MLP neurons of a small language model. Each row is named by its layer, matrix (down: output weights) and neuron, and shows model dimensions 32-223. Each number is 500 + 50 x the weight over its row's rms, rounded and kept within 0 to 999. Numbers have three digits each. A neuron's up and down rows have the sign that makes its largest values positive.
Before each neuron's rows, "raises" lists the tokens whose logits its output raises most directly, leaving later layers aside.

raises: ")", " )", "est", "\"", " →"
L9.down4:444582538458604481566506463474449528405578427560457490512495461448436640604587502478470507469519577502488457495466439566532424485489509535510544531562418601470479492450603520466575516537546441490579473521423534419549509457502461561538397468559569626497530528422538498497474532543468443443429532494404507521541516531458540498476454492440540537557516539476579500563501482481488479578483490452549567508513518528452477434537582443491504501505488601499543509502527423475509439480467465487554520553574517624507464554474479476545514545512498465460613468464576402462494470492580458380

raises: "ever", "umn", "ots", "land", "ver"
L3.down304:529511441515464450570517488479436526478580498463486494454447442544585437432537465571603514540505428570478520480560489353461526494513399587564485518518479453553517499444471474561424525425459448475504489536563557572525602459533474592507553575463384452516468501531431429442502514433506488539558415433540528475491399460481483535421499436503593508457562529526519495511494457544409592456505523566502475437511561490546508584476624534563503518532525485375438496446519498468573385520498451490464569545549551593533562454510499548473472467437547537621419579515495510491471524577571541491

raises: "ians", "izing", "ian", " stars", "ese"
L8.down45:545513533437420497533398502465409457503484529585519441519495425591396566496446455502466541517419608513532490541499479582518530549531489463522496422469508480444557572447523515575492514508472498508472513510513480554513524490478498533552505531501545529408485408441536519548486441364451490461545488529574447547436544453434571455462462568421581570476572496456578490476546459582487538504540453457476628389435418496466457513504566562483549574485444488496493550435507453498568450496453394464534486551426496569472428535531563516605548440521616413407386518507499504506435516515543522523

raises: "ics", "ically", "ique", "ician", "ito"
L9.down568:474501562551547532409418532535470453431493480536461560441660552478532514558458423518598484449482524500529508450562548468516578542449495539459501574440470513504479498479542490458553513440594529473538534535438480415456509440469582534564446497532450472525508548486486491471478457637509439578456528540437430484385466487397483499580513514483432516598557489553415481532546504524448424580517509545533482553429432478421451484462395459503491410483539532402553492534434440480522449481418503426601481584397435481502516585515395549528549512517495536437408589412502523525497441423544514452

raises: "ore", "ardi", " chronology", "ores", "uation"
L4.down85:458544406517419451569469477446503478484588542529507510454417427507516538508467432537431479529539541517593468517506477499505492449464594565500451484510567525504501491645472515520430461518526508501479461419520432571577460536473443497447366507563463493430500462539572408513494504487526575488473501586574441476511429539463446461469536456539543469453511482409464426549557518550523527509459515467573596458515496426509444539550548512513490509557567538466609505537462548488501597392577583559527506566557482434489471475526425427488406486400436506427561433487467470472510475411654536464

raises: "ud", "men", "ff", "udi", "ude"
L9.down154:512584485446490549455394563511400473514439475516544477514480464474536460438470483447497508454455526443495578511442485538500462502574592448492462441498490499499492524502607517409525495532444488474486567538519507538639465518471477521482420517407549453595513524556543497495438460472493488458405474624558556526547538500537511579546496618502419502476523464408518516459510531499473535540548584490414550481485487559560503390488507592459538518579436382431535547566560502523512501428517452422604526528533450527485390474422494587567584497462457519534521616457467512471519532545518444523

raises: "pe", "nes", "nce", "bil", "mate"
L3.down350:467482596431513531418468459608482582497506453388508496496587572468495437415424551492452507494542431421457537474472452583472505552480589541485444555522404428397391563485497561459531495547468489523553445458453453400462491561503520430514486461536526490554529469455453476436520508402494546430480539547458484489550416468557463472433504490561550503526448507541497484545475445544523526522486447512520461524464540501533508480480469425481466463505468587436497594462367583566481516489534506483436500451519476520571495480432561479510589459490422515485557532461533571560526399550450473444

raises: "ically", "iate", "ilia", "uct", "ulate"
L8.down601:584405454480405425398520466479486458424547509442518572483521495506547483459504372539534519534438558520468565517537478519486489538509527526538562448403466520567545471443478573456557514563553507488501557387536495532513548496466618509475415520545514528469454551587510519534506484529474482519483518555457474488402575551512523456521462540464493511412463495447464520526446493505473533455509508568563530559621481527443487448519480494531431465549361316539489506482596464515415527525511511483501470481482426490511507546491514457501489509425478375403580468510453517546512523478290507450

raises: "ble", "one", "ette", "ones", "way"
L7.down335:512450564503487444442509506546490519499618532516550490512546483545544556482521494579501428477453439500537475494504494422531519503476514531521502552494453552478516533507405481542517469435627490469484533562496505584418400542411548540530523576569414512543505426448511464519587405485442488536448504628497524486551505422458510412462530592425480441490466494505494521604496454561511493523434621480558502491408453472524509448434481492573565459370550448494509556545550478510468598475516539571498506471538505484462506490576529427458490536541491529567440352490520498426527422463508476540

raises: "y", "st", "ym", "ys", "re"
L9.down261:511394562513479454476534400502534517550441454513509453456402409651492445470574462526526514427470567510543543455515422524512508483507493512426464560456485442510443450570519439464494464525464454526455512461575542468623498512490443453392542486481496497532528553485565546526563404562541455530398475468523568470493501483523572526607432467445502442458552559516539431496522426524583493484519504471491449519496505453461509548446480564437522547468611495505465515627517463499511497484542445440437410523479445464457486571622497429462595436478472495597491400442413508492509534493388472483

raises: "Species", "nt", "nes", "hen", "ns"
L2.down461:510509481511551423477462525557517473481497496432478520435454483601390531456537491529489466482563482422415456492430575502579518455535466431433512476385464389598512440462449500498608584552478465485474501463475417493463361497437518434550520529582473460544582474425541492540445550553548426567472496535519580493472513521486461497435461480500505393493512469501450503494516412523560440494553472490525472503389566477518499539603572488446526549507573496523536492487472479548544503463491517477584504512506509441410484373464469535410555472402516559518403476451501424511612415467436543459

raises: "day", "body", "outs", "time", "thing"
L3.down277:425468480514494550477538573456432459496541503571544567509507462536636483600486441505471520560411464506464469491514495360527548464448473462490469505580491530490487485604529556527602358515533534455561464573570452491476493471419488536474538429574593388499548446515567400478633582567503533503437443464529485494467544487534500514466441541524442478408507527491515451528509568499515490484546490457571444465404495466582465482542459531551455524442592466495442528533556516512421532449510523482509476516469554540522523490477429608494536466518507510623529360443495610458522543468571494474